{
  "n_layer": 15,
  "d_model": 256,
  "n_head": 2,
  "n_kv_head": 2,
  "head_dim": 128,
  "d_mlp": 1024,
  "vocab_size": 1024,
  "activation": "gelu",
  "norm": "layernorm",
  "norm_place": "pre",
  "norm_eps": 1e-05,
  "positions": "rope",
  "rope_base": 10000.0,
  "rope_fraction": 0.25,
  "qk_norm": false,
  "attn_scale": 0.0884,
  "bias": "all",
  "tie_embeddings": false,
  "parallel_block": true,
  "init": "normal",
  "init_std_qkv": 0.04,
  "init_std_o": 0.04,
  "init_std_up": 0.04,
  "init_std_down": 0.0,
  "optimizer": "muon_variant",
  "lr": 0.00198,
  "lr_mult_down": 3.0,
  "lr_head": 0.00683,
  "grad_clip": 1.0,
  "warmup_steps": 200,
  "schedule": "wsd",
  "decay_fraction": 0.889,
  "decay_shape": "linear",
  "final_lr_fraction": 0.0,
  "batch_tokens": 32768,
  "seq_len": 512,
  "doc_mask": false,
  "train_tokens": 313500000,
  "steps": 9568,
  "dataset": "wikipedia_en"
}
MLP neurons of a small language model. Each row is named by its layer, matrix (up: input weights) and neuron, and shows model dimensions 0-127. Each number is 500 + 40 x the weight over its row's rms, rounded and kept within 0 to 999. Numbers have three digits each.
A block is one neuron, or neurons of one layer that tend to fire together. After each block is what it responds to, as a language model described it from the Wikipedia text at the highest values.

L12.up548:556521515531441410482506509520424511455478466486520477499450486427509523557569515516488449463499485467468545519503503487465500536522501496501504504507547456465472589512499406624556497475497479534504493549513442465524531445554449501435428502496500472458506531547505511562473549529465463451464449526575541471464480488437453484502492475453552521485494508469512535502446516467522537485460
L12.up565:521552579533456497465532533496421491474469439493518508599503490555503500499562574507484543525509506505542518513480430487472543556536477501524454510583429535510447565439500430419459410445504476509492551580582592506546541479557550504453483448562472513427487539508433530473530507457449460475543520542457516526527565455473422485499449548529510487554438515514505447486504507484549503508442
L12.up834:485528500542377486476470538531522537538504543506490513511490526446527413500537453496576446411432487512514535522533521503441551524491527501511475567539466484521539492457535466503378565426479431482479432558522534483540565537503506525493430536509492453526548495498487489440458468413492433515486524491561535435559510419431539524447496547548542449551489483484507512537489475521496505507495
L12.up856:507513412531474480492455477490478532463449439449521551492456471498441496515571514486491523432475511505495473500473518436527474470482480467451478521461563493459503527472469443531514450483515510541569498448525530591514481481526584535436384456507512478449543570458477485481517573485504425530548492413454535500472463567461556430480502608509555461475486486571462464494550516527532490493498
Surname initial letters

L12.up27:524489515519442514520480469550481529424491569501509473520525461460543555520589527446535479487473426535501476566478569493460484470435470562465571559467447494598413524462512456431499493387538526525530486504526428479493474479517472489503451484508536504493482594519519486533459474469508515465451595538462514527477530480466444525534582472492559486475421473532471487525523528550527480470477
L12.up28:507497480518518455508478511457529532361462542565486524554461471533573601459523506481510448463555452567483512484437557539526467578543481516501515513507464448564451467511478520526618471470514509559451586467532519433529527436445489507533482468521529475534440551475488499496476496522477524537418507527525495473474521424512459455466500457453523454429496547469517474474485485531481509563545
L12.up226:587415474508505436499515488557540557513466470558551494521508524487488553505509500496507505408496471549511459547513500563518529537435519485455513497509509504475497552532509506541513513495459481503472499517526453491443455443493485523519442505429509447506432556428518501503502464474483497458511447481419442505491514508501599490482553441504540475490482577509438519406474555534571483499579
L12.up350:507499445472464544505510531580487515437483536534501476456447558508436470545563511470456489478518482504483469496453471424544436560492529494454532464525511516528462475480523502490522491466509554527522497483449527507497521449486498477517596520590505432537512460510487485509502517555507574460491536445518474427496546466515487533474511489507548500523482520422528467508526484463552425577605
Function words before noun phrases

L11.up156:471499438521486476524587517481426558533448538485547519541495478495515484526473469532549530486504399418500477495493500479530534486547522494531582526478512506485455511482509564527507498500536506470507505517469515451445523494579485482496475484470468605465517483504523477515516487525539405556470428474490536482515407427502447522445457404463475471522452508473474507501436484547552549477522
L11.up343:541530466489504467513572547484491523587498417487510519421589471523455568476493487550421472475531429535449475574480485528480538544517561568493508494540458421496527400565563488542568516515550531512537515533407510529475541475462545496476519521579480525484486535442443434490499572439513476475495536460506468426543492461560462526501459555490536527540442467509446503483487479529519511435503
Surname initial letter

L11.up617:427457452501513492539568474436524519485559538493433498495456517517541520505518595477514490507498501471462392464478536507510462479462507580509558475506455482476401492501527499490536509438558586449489553532444421501531434508600385486471531473470512511509448528543487486496483484517434625528554506585516457484519526533516501521497504515496505493500526520478507476462502441501503474440441
L11.up866:494424511462483477557488511507540534502532518461503459500355505510548514528454500507578430502431505516456494538485502456523400529511523497475548537493442545519483471501510511544504471432538404519480405524557474520498562537619476451487488558519455487415492444553464451500496480530502508509492465491530495526497460498544559424522544464544553514513440515538540547520499556509549490449470
Of after titled nouns

L6.up150:584474516514498423476440491481523516485535457510447501465497498466528532517482556525591466465503503453529505450520516490464554508460492438518561508456520485483423460483511470521464488433525519460606551529482390420455498468490471479514514446556566485520531490526424468471504516501508484543456491505599507462581474508542448454500493447437492517440490519441455462496486563529487466490556
L6.up249:500486509474536509507523558447470500518516430619430547501572514521471530464522512487495488515449428471514523557508468404417484489533541517489510566492555478498424519610526467603431514495546458492517511552475511432534507543496512524461487490557579532475548595542440467475493464432578510459536480509495505442541480512535463467480483524493442463545490535502457480493423490561457467519511
L6.up337:516591476501575402506508525481510555450532552511401552505500464541493529476487447419529491524398516457452489525522438464450528442579503460508507535481471529503422507523529437514470543528560479548574494502546542429462521533503550564475447524495498537480434576504456482454494430495491468574505479488477487464531499469519487500476522526506444506561471525528534470508429405519468518451546
L6.up539:460546472478472521516454548508493555558456494429485450477428491556469518550474514524483445507419461445526529480554504530461554534493470513493460525545412483525485398458462535567577486477484477552506494550511516514509507479487500490500543539429430484480574551587519500495510512515527463500557507533520534543514546549493492495462598483444551424525497522503467483525471539495517552513561
L6.up661:528597522541531452531476519475454494512497531494463444496523423508484478485491497536502443429450498557515461448511471502489479427482492541511489555501544562454562504536436521540509512483523440536519492498577453479478503416536497533481446478527526515537511511520487429449523462461468550529498487516521454577489496467487484473546553531486482513504433475464487534538477421488522554482572
L6.up696:507554440508441477494503566521447498545532545526468512451488496472520495570469546532477514484489429476461435487504493482440491432461525484448577499374507457430492440495460533509524479500523588577560554506582497482455525493476539501477497582467503524512522511457466444498476502501472445528519515460567519561490528558539445485584516540433429517494451496523480453504487467574538570534531
L6.up861:525506395491409506517474503514453597424491519563466543480568488479464519470519500487524420510467476556543497568481472407473500487491460545519438500458449465526480469496490479531600506478570495558521427458583488496558535544507472448525438599507450518510533502422528448477471495439448500495443488473491585530521498473504503484498501519443452557592413474518442466420480490496472478463425
L6.up1002:506488553475526498543483532510475563481507508503464549525536490539485470476507533474530550362498508474499522567489436421487547491501537493551609545427482505471452481553528496464542509552461418544533517558519535421490493543538452524423471429439491443535553518387530519524540525487524511538445472508492456492486534499428485466485518493533466540516558511512462525501478434531532548472550
Surname initial letters

L12.up104:532445492524423482538537507503534483503517550473459464487453484513538493453549550505457563463480430505477513516452421476512497487495473441532575418483475540453547523481500588491456478500589496545431530470503426511597502434516505489461507503476525499503501522500449459489468516588461517453485528492531478498438562473551481484538485566528426470531479489514473575545455515501489483571429
L12.up443:407441459467460559534388491474496490509479470518557472494571465495521473607495522420511543557446504538533444499498543448423533594535564495438508446493487463528549530419531552540516481506474476503473557487453522506556551492485456444441545538440511492485508525496517500508538512521575472499520510541446513500537520529496557540545518524435492461478415535491493543452475546510494503434521
L12.up470:501521448518467502481442502583448468447474531401459610488491463519447524510517512495589553552512450438517536460488511483556552497449483510420565506500495524503510465503418521547550472425529567453548479524487498523442497540522459475472546440507532551520551531491469491536445445485467507521482495453514494520544516467537494532496431548434501480489448416496491533422510489541543488498536
L12.up537:414480487499507566442479624409488516485462448549499514536517548499454500501522548447467600569455462511474512475565574464475565497492560552465509484472436516493549503443488540491505467464504453495503475448481519489504469540473528468456429478504548569536496433522540515535493466574491510498456503484490477511481506487522534514439544487513452528561413550460539454501441457539552474531481
First-name final pieces

L6.up52:426463482540515579602507488495525500624507469553469530474559480471484497514488538418527470531479493539476523455540494486595540532459523521470506435511493532574410514484402493447488511479509487530514497544550529459538512474496471487454506528515499568474431516488511463543485487524510506443533404503474480463479477547521544458478416520430497535569431448488518452466562542525506509423509
L6.up75:500495452493433485474431470591507489549613507512567524570475567521476482438476463378544514517499486535578542525519477521567565508442481465557513423564513457528502467499493523430603434451480459476512495541505485461506467419475456519550485540545461553474480548547478456500460533461542503454481444475492506461532486430532438498551488503542498513563504457517504478505585463481486587508493
L6.up344:530547414499530529434546411458466489523538430506458551560471502449512465465519548487475513545440480451445492526510504522560532504507479477483529478480554557489433466420498492498509459542576506542455502463436548483447466433447414536471533485500503536514491530538578567548495520475500425554517528504512458471565458477536561458511542534488526436467503522530457492443466594541405561508458
L6.up398:421509456544470468490545541467538526556534516592491517481568536507431536451475507469533545510422528526500495572534476443528419491469573513487449512501444571519418554479499534526505475497526536463587505479511522539485443480463551523436491536542523540427445550542477534502497520536493437455506474489571506493490445480466556483481444488421564512494476549558513542530552459510485484471472
L6.up440:559514566512464505482475435539548535478468514477504431545490502477492488541523483409553525430590529516515411518542496520518459504435571516551503575490486519486488459444571516532489437427517487470550499450463521512525531489536515409473556515530460443502490516566446481457591471557487496421489485462479491435530405430541513475563482494450495482564492498507442536555492548529531553507463
L6.up671:511565472572483540453522490522576489546531519529452469508492439447499507514434517472531490529454460554482557555567436478493429525427494528508535486499448520451443522514474532488556436545499474481473508423509546537523468387481507539510520531439517471502387546550465504484508447543530521425525539542508432541456494556410597463571498448421533489495560496486501519547533527490517540503492
L6.up719:526454505503538535493430485536526537517503531442556468543507535461454490510473533477498479458443425502464535440463449544451467555442536430545497489587422526467516503478470469482492487479500532533540597506486517532537465544495472509481461487494497462471495496451462500489494500463477411529521545524532498528593479517542558458504435503450542468502502586518581535512564520425467506497528
L6.up770:513554534511567523492466549466466506418477440496510467506456446480427572490487544510467534541521511456554497499518489417525465536512573552471504498462460465394534514473518505494523471503590501525481504486531528489535500425484511445538483532673491474521509510543501462461508521448479500425531457505503458532511500502536565502557533551507511502501489448476604479454500513448557493481465
Closing word pieces

L6.up28:527501503516531507459514545470461515549382588444451481484509469468552558476582518525544517448466478478530495539501553521446470474620488461449507481505469509515570511500491565504509506511586461471498497500517483462490428455487524496465519479495424476533542495516533572527530479494446508564457502475513453509517529452451451527491539483547537531457413503536511431462505455550477478512555
L6.up345:544466488491537453461470487483495545469564498468519552507562464432431450537562546512500563550546475478443580501565511465529467513454472558544549450504515447555502492512466445506490530582504471517460501443459558470577500506471528564509417483518429509551534474419507472499529567470512514512500523488530474466474499482506461562452461539442476477492449474509517522474483573567536487525536
L6.up416:457542495455543528555577502518501449488525488458455452566487454408478479535566507537465479547571442546556483466539595526494404537527523486512481528506428510569452453476464501517515459554539421494530454536537507520494477573470542562467495454449555494528513537520520472549526502493513527504522487469491468483498508455475535563523491456459531481427538398558551458436470461500458462486479
L6.up426:508530529454533516556530481492450485400457512483457597491544435499498433489524498559569481477538538503472578492466509457549482507496485484538471406518437504503512551507489483432545471501619500513536499484531510493538517467528450542586482470547448473529465460492561488484453592571525529521499464484514541511555485466507482462470440476502450478491458522485505459507582456431514477496500
L6.up455:472555483443511522511480554473420436474455534512430526486565511451535470501490452548425470528517519525508458567555501479514522497470494471510544510556522482565503486507521485470466467454516507455572555489479573578501469497533487428563475527498549446492477508565564453476524504523491541527510508491547471494558485478430490561526427421477509480504499488407498446538491519491553518490496
L6.up672:556458447496466476530566478492490512490540520495508536483549461471495441484485495502489487494489471542472447533469477503540442555543467499432482482505452408498522486484479555491445475545483486513495508578508472465462553485574493527495477488541466550494431553485473491551557549483564492511500525517562517529539492481570513461564493493522513487516449467568523467516529550462589605502507
L6.up720:479553515474580547447561481530461463470470543502489592541462479596442484528455486530504492513453485563500464483504475446505492486574472515484519395506473482499511540523466439481460475504459470527556465477482508504503486471492551510517512497499407437480493534478506435425462456568443474500574516557472499505524505418496516501449505517472525465468550456430567523492494492532473470451495
L6.up914:527515594461525513513512514518506486533459489562521521541551498442591487460508412461502554418504542530530515525579487453414499478488460461520547447442487561488504449513447555511495507498472514509521514511526484489579511489422508484557504483415439455489452531491488510549442512486511516478519492526546490467491527503576475499463506532479466508536542463548495553408521459543523475539513
Part-of-a-whole "of"

L11.up238:500496452482509507533520506622451467545594540521562549468509539541481531503491486444551566463571523530444448451417435508493552468548513449474486520494473537449495494547446529501586462434471493516489492542513447477580557471442426499534448460531513496522533506550427528475535476493519522542559492522485533522514465442455536518522520509502461474554564494505558538498490527516526487500520
L11.up658:385489516416450541615495510499477494460538597478472516499477465506430431412529526435479535557521510483464511560495491488484465597537598507479571532552544516505504549533499578520549502444452499507464482528508398502563469465481485522459464490449499496527502526584530475523515430489452488448513546495516475455521512431489531510492586499457427480417548477490494511454520524539485539497478
Inside occupation nouns